{
  "num_hidden_layers": 8,
  "hidden_size": 256,
  "vocab_size": 8192,
  "norm_eps": 1e-05,
  "rope_fraction": 1.0,
  "init": "uniform",
  "init_mimetic": 0.7,
  "learning_rate": 0.00891,
  "lr_head": 0.00603,
  "max_seq_len": 512,
  "doc_mask": false
}
MLP neurons of a small language model. Each row is named by its layer, matrix (up: input weights; down: output weights) and neuron, and shows model dimensions 0-255. Each number is 500 + 40 x the weight over its row's rms, rounded and kept within 0 to 999. Numbers have three digits each.
Before each neuron's rows, "fires in" lists the words (lower case) most often at its 100 highest values on Wikipedia text that the model never trained on.

fires in: "an"
L3.up749:520492485454526506475540463559474507445455541585518551483573463519532471516477500475488440467467496563471499504507472541525499489549486460474494500457478400475511441530431545519537517435497507523533446590499475448552447491516526499432522514511494522526492540419476453485563529451579451481528487428509504487421500528436516485452574562507488496478489527548505505578505479409437477543499546553537501538594442483592522508523534572522431484534450499536455488495532529483495473497533475567488517514507532457466536548463508482448563531508496514436474543529511571460483556496489456533559490507554533489501490432389525477527524467413523570490484464504570451470466576519475498537507482565544471454511572529473533460507506443506520478444475567503544429512557497483497410471531494
L3.down749:544481528373494534562536503538516506479555594583505603491468503526461424489524488548508488473432510498495431415505520510528489522536539500498457463509528519506472498489479491490488481486432524468498450570525461476534477499489519459433517484496540569464463432489524522519473487536531509534519521505476528451462550627469415496510482505500473505483494549500499544518460522479386467499465508469521566417473509589502513553496484578516501513462496525456540552481555489547559500497542435472468582545572558532521541518460442554536483493522538569469433540454450457471477531547500468496501441563537488493491462503494499455521503444474554513516463441528409492454535569480480567515518466448521491416501530515519514428517455439524474495477474527481534498548572462499465510496492404

fires in: "in", "of", "de"
L3.up263:529539506514562537487565494441482558421479557526514473539503510485550540498518480529512537549492472521568479474561541527484545529527469548577530514482450507497576524463553499496549461573531458506460493543492387444480516461534493503459437535515511504511525536507604514594492570537445531484460509432496491446511467520431498454462463474470504465509447485498439533480554537410516454444515517517490545468534465491493503554518486477438473505480496507506520483468553455465477515494493534446472479512493504492482492438513463477436476513468511519528356383504526463518514508473523471508480523569504581497460594515435491503481479488475500497484483597471439535439453475429554503385476499541503466492537547494480499467468454519544557492565533457513434503529518502520568462492555409
L3.down263:512488446488496508485551476537495524535452435491477511543418512450446505480488490546491524525398510476519492485523481452466545530495460510583473568452489562548537552546536524482512504510468527510463490491456501514523537526462461537519398492483485543432524503513476574504499541550423493441457525494428513452541522493486465557527602505475437478521600488480497553504514490461535546436547484505494429477546494531476502405499446563508504540456509482523408513489524550490513469497476504548584463460545474501556509457471449508553458526514556534418479430413617467468483512509550465492506442471451515544528561541407526525591504445477470544429537470522458474514571540496471561535456530526502514533521530477554494466574473492463457535490492532481475496545491475506549453506455554

fires in: "and", "to", "or", "there", "since"
L3.up778:482575506500549545550569547499445488495465477532520486547509531502503526561454510461483512508493423541501508448478472535477498457500531575487584517497464463514541550484542448536519517502475514509458604460524497503457449508448528455501610505522451448483483545516478453565481468474451489509497519510547521519436475445466460434536485511494529522455501499531428483531467521505512562394541435481506457530568518436475485490436525454433506538544468501508555503527484540417429418467469443466498506512419431503521483567489546455513552570461541541505472456441475593567438520556537525479549524507499537470471512441387428526420509541504508543530500557554463454474472572541512512489460512502519500570553529466507469511487506483509500500461536538530527572549463492541481459506443475
L3.down778:477544573475526478421487481494524444506520528530488449516436467485471505479436555592463467492436563491530515541565529427540532407450589537532482497491509502504503559505460517448434496447468523434560482503540606432435490559497505534509469504517467541404388549465469533481486507543516468502368512525439430490506496546533568531515482490524500532510513518531503493487556503512490494540510535427530488473473525558538514494487529483550492517492494478538515557497528480510441526491493415431471463482489502424533446469441528462542494559538492472471566509496563453495520537518522560491489501493493503518545408551434492537519499560539512571492477485526460431517557510494443502473553515523503499559521404482517503441469509474502475523566503564447505468461490574479488477448529541

fires in: "and", "ratings"
L3.up759:460575517528451533531501516499476604441492463507514525428452450553576549489564527487525463471403567460444558515484504518474479563502502478496512566556491465456542531470527467509495543446502527468505493449561546516459491524518510536526477502502433510546477494474507560494450526474467480533444540586516475551450499519507523473549488479499559579466512523512500462531472487468464459432485478506513469444520467461491428498498550467467566516501482499572489503411509459362522501482497505522511534538517545468546447573429499480544535491555523536510532470565505405514467479526478477555570506419501450500473457503519552432460469571507428518513474502516437506497510523549516542594510520439509407551564434467417525501517464511453479479552532522559482484550475485492553494537474479
L3.down759:472457532446461473511428524431521444525460472522481510447484583493524451494472580511468550454620496503488461456547503486550494517517484456492494448539492480487455515484508538613479485536532452552446477543491528472502473518470511506552451508427520490507480492548492510488462552449492494525500511478497461536448533498514571503523547560472554460517502510528578453570498451538503490394463492606546467540498523535474428526551526507489498481466439540471486507568499513532430495516532498561462538527446474514480559519568582548500476478462482524499466612485480497540451493531416539475517466488468527507503558537483509534531409535469447524444461490539552527475516507579448475441485519600539457449516499550503529475484535499505431460472470546451480544457469534446481438545538416

fires in: "to", "also", "later", "be", "never", "was"
L3.up65:514562455383536544531499475463541461542470471467516525515425481500497541478427607469502514482429506432509537497508525566572552530515486576510570418495515496506534555488480594451555539515544504444509487492492500486530557470522460463457493538486456474604515548551479464496557517477559523475504491439538462539471489570525536574554490541493456463514467494469454470488494416544586471502484547434497507539503479502525480546512521455519530499513536514557563415550445525474536461544443498475516395511517497508460506485505510426502527554500409485528464443534503462513471522512480497456537425519502497503573537469525534401527529491500522488522523568490475494485496499551497498484521469513570446524484466500446542514516549545475513425515491435501407489559470517470515433500488571
L3.down65:447500497506486454467522523505472482558465579539541494605505494455455515538561448435531471509522526493498420501484555531520456468424483525453493481560519476454551524558475547484569519414496507382549532516525560475514478472481467497497570486527480533567552481525497482514491514554583468515498513431528486532527479463499478533574465430588536531559524454550475500520507601445438474415513452507506545437533512491487569555454523583478482507516496397492527511529492453470488453443470502572529527468453449511439517456523522494517495528495476414522488491461464555452482454500518460498505531517516480523457490487479514483436455496538518528519549382537474478490567518488510457508481451493532572436517456495514493466507545408503471589482500529498490485535573527474570513523493511

fires in: "was", "with", "bacteriologist", "took", "were", "is"
L3.up5:489474489499515444492442478521489529480553498453519491510483465478467467462551420556505491536500484510471396513501457488533515486428520490511563552568430443482472557503450552594569527526525492469586547518464526486539533540516525552492493515475487477469504455552535469562553466552490462475509463500518449520506529531498463477500442479527443459454462621460464526443508431472583503532493424527488543538535534483492500485456523483412517505455538512531556480597523428560503480457467448540479536533450575466498468440453494544489523543488536522439523586491468535521515506492489579485442422500555461526452492518508506508487506480520447516516487523590427397516514509566447494512511486452530547518511529449460525545496501536459497511545454428536537429508552513480519458570567480
L3.down5:496492474505487498464512552570467447487454412503587475477511461546525574488477478506566562532577561539532513471464480533565512547470470462514436489521487516483568459485504421494479542595457502546536503474391555574476492450471519515570558483522505478541450565486464531489466544518452545539492530500464532459525549499532496492458496474470451449511505470510505474479567559500418461586480471445442440489436453455516458483540525510464474517534472537496459495509553562553455425501417550482445501568513510522440532502552455561448493539501499462501489446528474459497473440510535546573495510484490533488521479529508531507444459488454494411520544463479407500468495530478569522533497492536536486567479517459528515498441487480536484441477457519551495600477499585504453466536536547

fires in: "and", "such", "later", "but", "this"
L3.up72:428489475464555485403556480498527438475517460448493580422443509555457489484503532498464513458484474504506481429472541476417522484511523493513480521489437497458466433445504533552513540450428415417533497569530508507502561539523483539545537521470491488430490468463476410516535468508551494473540527518510495510506580473501504553476516547543487530467496494490528459528476476475540518546494502479510454472485483463476519492413562532575519506542496581507519438466524526456463514564503529516514541537518482489473540559465493424503525515432497599438444453463566532532445501508487397504530500554445545519474483522470468507510528472455555553561559545521471476483543521559494390513418478508588527503508491493501471456456477454557500528483439578446531563539513484523551446493520450
L3.down72:537454549476472479497538494506435487516482498497516552480451415450475473438469519486512488447497476523505608571496454522541527478466521497495466542423543517575531482541481447467513474563495542507407450396482535526516516479479477493480540435515408499479491529453540468519489537515520501534448555519521434464537478496528545554532459500537486592488434473533557439545516468539463509487440468495446520544510532495498479546551472502463508534513523380462468528522531531592522552519469501484460502502512556551564540504459552459422545546518441417521489487480502446455542435524494526533550489494458499433516476465429494470512537584501519500495523527546584497435536560507528436469560510538436540447556508503470508569551524473506556454522537524473477492434541488447492528472451555

fires in: "in"
L3.up17:535541483526494477550516437486483532446526458508553503498436476462520538530493456506509561492433466549550538448410523535448520482496445567489491536466531531461597565529563591465453510494453492535480501536535454463507511536450474551469540479546566512531542546499531573457449539469471526504510513586526512540491543520520442549540543479448545468517528504533427502450468448482588457461516448505506482538498478533581526502441455527517475489415451509596485491503514480478509514518516565520482514581493557556478489406455449514512498578463546486476446486476482488526431500545477446474467535474504507469496524438475538502477479439535441484500433415437545452525436558461493523495515536592462540538542439498524539513436455437508564486457517489512530578490462529502535520502511471
L3.down17:472551515479415470425443553464625514586440481484529495451497441509487478442530436555541460490553511392498491516460444501464528486523537536510489468541459508463543563491559557551478457529464505491496501541511546517502537474479473518475506541475536537511522463459491554501581529504478451568510517514464485512516495516450482606445513491495495598449474506455461485523508547460519460511580498505490536557535543528532493459552464530523469522550514499519537425456446500467543481532525444530481491476488528565471489503433461437515540517498561512461537482432496511468582545454478500473560429508493440512592491484450510526456507496496474488462466429492525504509485537502486528404547591569515473552498472470519455509490427494522475538509561476468449423491427498489619521496503518

fires in: "the", "a"
L3.up463:470555533460467521534534587517470516502510524471504578574452538496544480515498492487566492525487550504489552482458461497474486433457497473558546515525463456453580472509524507540499511459637466488502517489463516520458412502510521521519499487464511501513495447430530473455510505487484415471432515439538463448497477486592515386458510627540523536529481455498501534438554521428554600458551498479458453489451485478540493576446514454482449512500490518572556464473494466512473461427438498518451476545481508553535508537558493439538573478538508519538489546492471477509471525498549570530489500578427498483504486503523463465497507528406496548534551446502485446527505432498489529459461440550545506459480537606539475499514520522509475497538493489517515470545481543528497466431467495
L3.down463:558478557572516504512588491538503486483479513509479468499480507470370543505512492433477521448486503490569501534528496434523558574490501477468498422521501475500497418516441498502457485482378494538481497470580460481476563531463514551474509515506549454465494538582551559512497615480504494474482429539476541494472565553449500554549485528414493480470507631511512417490441477485446494490581515526524489509564535473478465481547558536494500463477504443460481504438525463469592514543543402572509579477522453463491504545439518480425533491473524573474513484464486514452514500577501519487499408462477478482428478471537546460498548470527481564515477579469552520481529503528532486493515492492516529517501447438472519540489489493453477505486503519521535508489456542489515516541535493

fires in: "during", "is", "has", "he", "and", "played"
L3.up361:506502504486460531542504480474438530501502482512435472586444534537481564498496541441461442452512552471528476490478462451491515447424486509478506533471489478512528482419450600520573435472535539465568496474537454463426501463530581547504457594543506530506452507570531503487497564541523546526494533570492548497500503478403489501501492524509527575478526549464509568538545574513501521509527465477497560457513456516523441547455474487499538526586535496493535472466481522501494452512452536515378460460472493546431480491451526486473430401516448558491461539449543536504508501505501460554513477569501475438498514412423540530490501461477549507518552496542501467518489467501541466527449503507479490546617494503499494441545532519467507467437539580449480520467409507543508516531520528
L3.down361:522482509569468423520462467494471549463492476469389424435556536489498533492503548545494486439557539471529443480488509468500552493419485578477536560517564401551457482485459470481529524539457490439536478535452552507500480453516459497474477506439513465490554480459504512502451506529539441507500472497526471484544455487635575567460563517514515520507556561499525502462488499547490450445549543500530537464455563499504514532529477465423505450548494498481562465527471517505468550490485545442525560540509536463487453426595448494456509469501437549536557481504453555524496557484530454442508515473530538499486473456566497466520522563460542477495520548557445448550514489535494506453520576508500479443461550534520487442487488471490550489494461509492517483534499577447598429450480446

fires in: "a", "of", "an", "is", "who"
L3.up138:404526592456552560467503483472483497573472551550411456447513534531465586578499469505532517434531466518459528402508450471505468494439521551467487539468512475498477550462512546525494484551521518495475519491469500442498501484546486559475477516468434487481464529526506438487539579544467489493549514501440579474448484443522497542552468523512503524611448453516542483526560400433441480526472520448519574448432511553508489507483478542565531536515500510483523447547540500516543464516474494523465487468507539508491486465459521502515440548540553504569447481518452507547459559531504462526482450445444419455468527471553532431520528517416531483574459490480511481478504497504534425500456511530492423602532504543551449483462492473565453531516485530522502534566469535469515501480464515
L3.down138:553498488520530483464488406479507553575483463487457453526479449489464513539502538523563520536552565472524458463489513489505602466553498496440425453468538491462519425530465515510501487467539445573495596523502518523511445526482518457472434488504507487506506461525466517558556496464452483495487466459601511441465515561477474552500436483500556542470466473472452472482530499471382524476423450578491468465460486511537505561568491514540505506392426519509492511475511526531447505515455543545407505476503528532526472425484522528486526521513564552478479484571567495521463552520490517516561502537516500525542434560524576519492583574494548489499485454497477424535562464502430512504463569422489563541535520520493493500447463461523488513522470490471474513584501447500502469467456563

fires in: "two", "most", "s", "war", "many", "other"
L3.up224:489502494560485485464499451538451463530511473463460475492521500416530553526578473497514594481506585513490517455515488535483531490491459489471546515436498523506437465524539508486483541543517470598479487446516497530509500513500437484497441459580507531536455522521504489526439447557443520514518420504480473450474508440470461469469544451509464552506505496524507471565472526478495494478553474499507470536452442502526474489471497486557585529530529543541515484512435435466441438483535540541494465518494501538542455489452527568508400558536504468481521521535417493443527524377485550558494510478584527427442459586459561529544524419526509558593508427491481562436529490438528496544524451561569453519452434479487503534459514521541495473498549470445550478465518506513465573537514544
L3.down224:524467525486516454544501538494480534484528438417456467574471527514562493482547477518486485540455484489517524533493468504586444488436530491579554408522482536485536575499491408502521558541533482489492516506578563444495487416454518501424549537494440469525475499502552514537528511469489406503465535451507564531508504508516468489485499436544511497464518476430509465479584437537533524523501442501482596586560593501499458491461485488484444516522531511528481471524524490555476472490517439476477411506547459520465529529579492524567495521503489519603504568483466503478466486536510519410497419544475465464478431472463527560493431561525435507462516529576470449497520474417494536452484573488533540467478502471501477421517435509470548478465477520501498458465498520547532516531459464

fires in: "a"
L3.up432:527483486509493530460542528424435449531521435557541411554503525469497504525438465494526534546529517451444557481539448467519508500543446442520494498479514495455513442448558546475490547512517423462526483446475521588513509438472490487448521562485504503531476478539529569503499460493510475553454459505551600480508487492476514440461520489507486576429485444472460462462495495576575502523534550550466505569514535454608480497499447554466466514555533508484490522551502441501529469520484555560504412494452550484458550546461487493459543470477532585408502541516570553588513516503484503496471531558502555478490545469433527528482498514473408528517512499499488482538437501540434589561502523484531488503467456457483532469516531502469546575525511465492543445400526502559537500458519519
L3.down432:425487516460551445550483511435457492546460542501460537463587507453507435467479554451483537503584522535438514509518513453466607457517545550503469530481512496581509512551592461495488533478542391442502391468528471538555450527484470516495497543510464471502568469515527541558479591522546516495452483470535448538461522470476591525403487500470480497524556568576425531464489449524557532489539471505557517470460463490515558520434480395550525490513562498495513513475464564534476499524491514417524480502493495445505463477539468449498489483491535521528443490474457442510464427563479495467508495490435489529455540526515519536445540435564490441544499490470456563579501466509499478545463509521476523473473512483482521552543501514487557486466499467484554501467485528451448509548511548

fires in: "which", "that", "as", "one", "it"
L3.up506:506535518530591540555530495475502530474458469506534564505442518445462441507485527427522578480517501502510498448459496536474487520531509485495433480432479463490486537545490507471525462506543454495502565469522491522498564521540499585519455515476509537420571461473491489562452445428513524470483555421502367534525508449528502591464485432488624494539475482526565445459475414487538449483436477566497498478522491541499402549433507521491552469462553487469556420430471510507503504580510462520528436505468484522483561490498473532492575547449497514513446504483550441562528485437466518522536468490459501475537555510451530493451492462546588580509485521408499475538585535518549488481519486496540533464484497524516479493479519459529531515549517461509499486549528458502507476554494541
L3.down506:532523572476576510506534518459561516425541561472529520511526455505508541470483478488428476513538564518456503551466442512499522494583462432501494470516506540434553490502488530524517468510474562508475420514470555498483450505450505523501588499464493462526481494428511534544475506480513520499514472447423515462370502483501576497530554540502551480491448524533493566534522560493462586487474515450517479507504391484580453576519527509487525564492539476550480506505499547500519509533535487444523476507471499478469461485436529547486404572444545537526565518522529492517505507531490462487477509487573557497528546417509456475419408397484401495550453495473516474484464532462628430529516484568484419517503449478476484520525437515503523494492517522528456525504511471521484476517511532

fires in: "at", "for"
L3.up837:514541433545420448505525568527556477450549511614438496479591510469446450493548544479511457450534479442488534539506496487428524542453577497455448467529527449568559499540467501498531481494471489465445538474553532522500490493496535444486489538523476467542545550481507414512482518442476475516539496490521507550447515444485508485414556528477492470508482514537513476488455499557432532455516466552483527494474442485563493571462454429519457544528587496501536440482554494478456510433481522465483509546563572496428457467480482491472470426551494490505505489521416446542559503447506498477511532483518473476459490470523535510525473452508514451492479536535562420536498447489585576490529491488571554449553565582549508573497492487544525481533577487528562476502535496466540514496452433
L3.down837:513546520534531487567590517519553492535446523522575456563462525479504485511486539513454540484498501459506544449485515471539421466554527519634518468477463473403535540543506397488436545489480429523566469474475487500470490488479466490492501503456473489529524449513548519578530559541439556587458532507475499445502497548493515510447490491515483485434506456472526557472565539556480462499454470529498465468525549473487452468434471491469521538484543496496497471424470438533544468486504511533472496470458502553515506580588457519468533540426471474517504470432410531474512464511529529500516425624467550571461504508573523446464593494511490492495423481453471523469504480511485450530504514485553461532472391479495525465473496517438491539461571520516484483543495504535547460518522526

fires in: "of", "a", "as", "on", "source", "his"
L3.up509:452429533490499466474513525499541478484518425451535409493525465489535423539531512471464501525500572520575456499531548493486494503491514490431495535505518489490519424465469517589531539536504500493550509487461457535476447495538491545438483512478497535505478471548451488500521516482432517410475494550594521492482525543603600496437490531464523496514431536472500514476492491525536452435548576564461456509536432424550509465554526574488436526515420499469518503485522472506551488420510538532505504499535451539475521444421478532558495534579535502460552490477541548478548552510473465448506512533487500420475553498559465433530480474457464464526534555536512504549528518567476527516416481538443520503497451405525523423504452559466477534512487509522552517528478505535618467504462502
L3.down509:470496389413542503520519482484490393563409481529530520518572510491466557447448492466474518453537523482458518570510497492548514533502542503435458499463507464549486554488533531467515485534505541511455512419517500469528536492528525471513484480529511457463519587400528470548498613530491428505510526524516457548592511481525548556455510523531497532516451484415435541467550423532516545493512470481522508458478526464480452547460504458511577496548457432487437515516518453451500518527470466553451527485513443462453460545485556453472554465524486528524453469558440483503505497605490449545479511521573453485481615482482532509538559544477510457505522522447532511524537510495469519563477507468512486453507509482582503517523515497508522470471423500532531463493514456430498571412518537

fires in: "to", "and", "of", "from", "for", "towards"
L3.up341:511519473566453512409532590489472517410435480584461488526516552475511548524478530452491513526417496473543550508447557458518502522516622508509448485499418434504495429541451524535466501572521479482533546475457470528546492515493565474511558527445480568512475517530419469503504543530508437519468506505517495456481440446513488459538452495472479499492493522464510531497460533513478471498524520534613439462448496491525477452455418500427483511479478500517505536495491440490588491540487486576485474533559552535425549419505479509479482477553502584492471522486456527476604551579468515509494492524455504478461592418479538542510497534445465586542479495478535488537543492509472480521545528515547520490585512492510443523453442528520511518461496476498514500547446553537542496430536509
L3.down341:500447513426506476562481512500511505587495525448508493436532494582491406474533449476494464454551473487477518502526496546422488525496518520560503513458498452559547551523496449486476485460479573470536525528588540501526527444465471509469438506517496493504478487505471447502436654511535565485339587560444519490491546485492501490520450512451422517533473551554454457458526475487463499473489507418473600548560447444501487491502493534509537442521551534503509495475541549577438489515463543442433466503466515537548496530466574458535521530497481467527511501467446480488581508581520480477452441536459533502452483507524551527563519436495515510499445478538489509509534518556505478480537509463526527505485576500501499479545535447517469450522488469440427515560526473507521514515480497

fires in: "and"
L3.up688:446530509532504461524556517561378470448471490482535467493504450527565525519517438504505461547469456552520529498620489514486499486523523499488510457476522502510492558529480545556479545501528564446529522461512519463458510583453440499524533499547458498551534574486445548525487590479464501512523522484462499502468523514507569563504510494511529548513514412475472463521493474497439510489490466515480461453430523478595512541556457473476474460470489527579499539502456458548497452502487519487430512476440586514442489516457534467534519517549491460469476529507471426482501504491490454538512543474461568518510458579476507525586416475472484546429403487509511530455490454510489506609471514476537440523551562469428567490525438456496475509508507567410418440532464470442508439485506478
L3.down688:546486457555483526524480497429525508508580484433544548491484493584466514531476534498533479528495530542521532514488529537483484486497533519588521579457451496496494472504513555479464540475525455470509478459464477514474478545501550476437533494492594513583518569460506478484443489530543378531586479534489523476508520507507455441509448465466495464437496437446544503548483555563536535491470476504453547483509502468495480567506553465518530511509455509596471533542430554518445512408440486476498478513500513461506444401558525476494491524469459525539519536487575410510514439542527453544536542511491545457509460483515517471527517464483457535492532546445452405506469480575538528442551531549464367463453480523529475448472520485433457534476504528485550453462511451534485542583485498

fires in: "at", "to", "aged", "during"
L3.up701:518527512481526593504568439534564543511469566616493484537456463533462539469482548549474466496572449550568460525490536532513462419521426528521514505491529520436535509458520487512542445469471488521510505489564483497469502518545528533476497503571497488562500459483568495541518450463459459517450495536510489570525503429492454485498499483449528505508498489457488495539496483540460495535504430539503500491499466501478438474530472519442529522458511520547520554463553506468541575490505603460486495594434501436429496545515504474552466552489486490482520499393509526580499537486479509463526508526460494574503494522516432430506585535472525450594535557539511438482480433517514469512535445508595479435583463506540547560457500460504513431500507534522581515486591510484437513451483481
L3.down701:531508548477449501467505538587523428540497538509497441543486483544473557565496536561503502451475501503506518473458473577518559431519487512457510535521515585472465466521538568573463643498503542512528532458503464512476539499512484507456433472541502527531418591513449546506459540483503557461470492477496511441513515397562461496448444546540508495510499522501568544442527476538550460495413473523518451451485511520507528459461499433481453534521502517441518417517453453554540475465465516445503523568520540555495526467421466495475561517504516498468499529494534570534505466498544482438472526513529482467494501470460492510492433485536506583544420497550513389487498424528453560525542522501500482486500459547494506486474546545471407518529496412508446516529537532491467501520518414

fires in: "and", "of"
L3.up702:451506494467510568572461495491507426481491557397509521479517567565487516480440500556514471490499537463443548516441503527486508508550483469523541568458526469443508506543474544486519528510562536511496555501562510473409485537477504548505425552515510492504455454493569519545482543472454544471515543527539461478478518514504583463436460480497532473575504526545533433504496475459508481454437511576509497508509422510479498457463492483524511566564563502485575475555607437478390512547518485484426488516440539454482448584452499487547462532501506505505542510510481500513496492570480501501494448481521464439491457489508419458558510503532460523465431511496490520453430584475458448473517531494445487459498595606487521506437554579504477510470508474479538533571506547452550522491496476
L3.down702:564470538456444522489545501410526498477465539523496486592519408392506526529489496504487491499493527484436559433468554481546565503476531529441441532506477482469542498506532489497483488515540472557480474469469527490579518568415438492495498510498551492545517597512491433565535436566548496484529451476482511463486559580452489621504582480511522537453464579512502525447523472449493499538470456537560463447464543469451537514575514528562525477512450543454496459480433493447501516490428497517480522527553493530479588453471534465519484422514458521488451528528488541473424517450524478487565464476480496466504569501527479566487538488484480514483436548457397419525497431479532544565507540558542481535471524474567524470462514477522508507466460513506509495473472496539510521477526486

fires in: "was", "were", "is", "then", "now"
L3.up763:474540496510499492476480527549496537461461452520487465578429517577529564526438471525491482530544468534514513529491516500441511543550443435554486433575504479437541460445485480581568554479470546444534547572512518483458513488496538459444505480490472434446487409483554470523484527546565550482511485489517491524553432496449447516556417489498523468522472541450427460529460491530556509482478497528537484504539427455496432462397504530487513540459576528484542546527440490528513480505493539513450511486505506467503526570483472453537475535501457565517497499451509493516463495532524508481467505523531447524536542552536435541490456493484569552462525485479504522496526491527525520568546419431548548458497505485501530484542430491464532436508493344466486397453577538542474485485521467
L3.down763:490542500481531514426451495493581484512507486486433520479455532440528523508516553432510481540558471467489448489491470497437532436457461508560484499543502462512533460526512515490453488474460546472529457588510543472542481565470428441471516511470491522497523511454502536565490469467581561495437554476513503510512477541549503424552542504478479403535473543534520520409528449494562424444532524487513508534508491417434495523534530503495490473457513486563450496504484492500511429488452460500537417535602530458494420504497511450492440476530576493486479477525487501508481504568606502502478493515456538448566539519483484507499524484571503424495475528542514418558579504568502565499521471610518517467390435574497536481534526486527461510503452548525488437549518470467524545498505505

fires in: "as", "made", "it", "makes", "had"
L3.up620:492508468486501437615482460485509418518464440520542489598472591467509483382548506461510463479528494554536437524527485478489477512459480508438496485485421452520498526525485529533504485477459514492556549495559489554468472537516488452446554495545466440429480456521485461524540533448516483461534475437496517502444474435440495530396514433452517530516491558446522534510464490562500534500508510563508502488441494497528491530524565541481562552514539517443461535444520476598450471463499468407527475459473445538490474526504498521526540492437596488535466496483484538530518535550497608459406522531510477494494526527503494561490521522469490531488590547485518552518476560503531460477490488491496475519567511464535522441555469476543512463460507448485567570496408498559455548497464518
L3.down620:549541437482545426461560469494473517510513466514466454545526439532467547550509519468466507479525542501487518507546481527478608504473480404611502521525554520547490504544521486501435522578395478561545463546413563501489522480532458413485485496403504488532490517538490582494468417402477517566509498480491515471511494588476480462537546476428478508491527551488473527557450550413507481478566459452524516533468542567432447470518456509520439492551539509592547517482467537522446518481534480509519520491490477513482492522532486475482503491577469430516478535572474482495546432514540482475511561462514488435473518450497509445525509501493472507561482491493562487532473464446544535444525459500507456477484568516447472482471498540499521544567564524546484473517403522507524480525553483

fires in: "and", "of"
L3.up480:492537477496536488474512502417491448430488466502518469509386567482473462524492531503577507455552526466500477479490516483576504488506409480516484488538474548492480480501529510549559427503471447463516497454523459561515501505552482520475537518529503539537497572536537487552459450437561434565435518533462500542470496484529494557501466552484515508478537451486541472435474477563598487532430473574521532518506503454474509463511516515466472569529484594481501509521517503493387490503509483511500561546500522553523480527409488508524458520579530546396514480514467481526501498509553454506485510527407478429463509516492572533596609445403559552547468527459483452462470530557500500469502488538519533528423430497505477549449561529557454501520489490509542500494511552545479483508487438
L3.down480:492416483488484450465477514523490520528457458514471484546601496549464487542468516485439541596514427419508546471483532567506502424481559536498497504431549515561543536508490506492419521485435520487482546486534533528511516495501500466482410536448478537482523472499467482444444611576502518531461510546572518475535552454561568513487537512545466510537477480503449496489512486484495506450486530485477524452538530503577534458530520444464550513516493475508613497455513381556542442504558516492534463500463489538495471550526469505478487581518463505479473540536497491497491542518546524497506460424503494572481457474484469487514450465433487480455550500536509490486450506585578441493491429486497520454452494459541501459499466477526607503442431482474484536514550441451589524546434512

fires in: "it", "and", "is", "was", "the", "of"
L3.up265:460584580540539524477480491425507445471427474531528452444462475530503522516519442511479528434523405478538520484462470417508571512531503514466526452545453518516507436568527493558482574480442452471485515417494462412510485508508552515417548528473545515426416424547461440553417470501468545497552526473460550535476489479508506567558440542500483537573498529542518509505522472548489514490485471533526524460629573500533533492479539532447514495578526534519463508500532499439503524545481487522506473526431484547491516511514534463525530554497546539490501477531453499534521477542522470542460550539509481462449503504470483477490502473493475536497530559404499476481478458517472424467492500540505494521555489481499402447537559489540483550426587459495563516532488427480443514503501523
L3.down265:476565503484488498480515503477503534547532445476487487544481546473480475539539390556565485499525551534463529555495534547559481515514481525481480468532458523500476479509472502505543440454473491549545462532581496495468554476451533454452531479539467449470536526455554434463470507455507424506414502506515485437583481522559503504482512525448498443504462392476516485452474413438424461493495517526460530504535477501501437462466522487538577512410479435595478491515512514465499429536460542466488494472566510448559492534457522514501466478540481454533535488564405501532471524513492514554480565496569499492523581511573441531536492496486548479464501581508508550537531406545552471500510500492553510423572487601488528459513534481480527467457560528438484520447586510461516489529474521

fires in: "of", "during", "to", "as", "half", "into"
L3.up269:507414447535474471518511483520473496530478542536496458435469501400541509548485430533516502479497570549491498496437505470513491500531497522551510485544511471523492486501504487454510565528502580484549479489482457501479477518523527556395464562484533493417516560535550492580473499515492501544518473513509568464478468546513467471473481495482547478457414468507502510537514485476518493544514436525583437471498450484512491520481447550514501560511479560557504477488541490495526537556533484601553544508464479500522594495418414416492515465578499421384527458498506575444528585475516552522428537562467429476480531527449527502512507477525537570445422539493485532508457555511437493564493514491487455505528519466573484477529513531490508442469478526431464453532501532570437508447489446
L3.down269:486481433513520487451496440518491494512484420454498504522549441526484451540504461503534546493473535565480564496520503478452571520505517474438504548515550475534523532452454498493463461487538499445463457499531570521524529467503580436474500454519471444459454551528560438560422471487594453495481524564476491467499512515533522606531486391456461537483477484545457509455476515510505484519586493477502526411528502496466461519513538507463563443483515576416499491468446456469425499509488485507566548468574489480437437537528461493491566467472470536555467518529550507485550499462507507544478534528489468484520485504567511538525537523563491519519544482464595460605571453504540546447539478524524464532528436455533501467506512519431567472529541516444529542443470523479443485559414477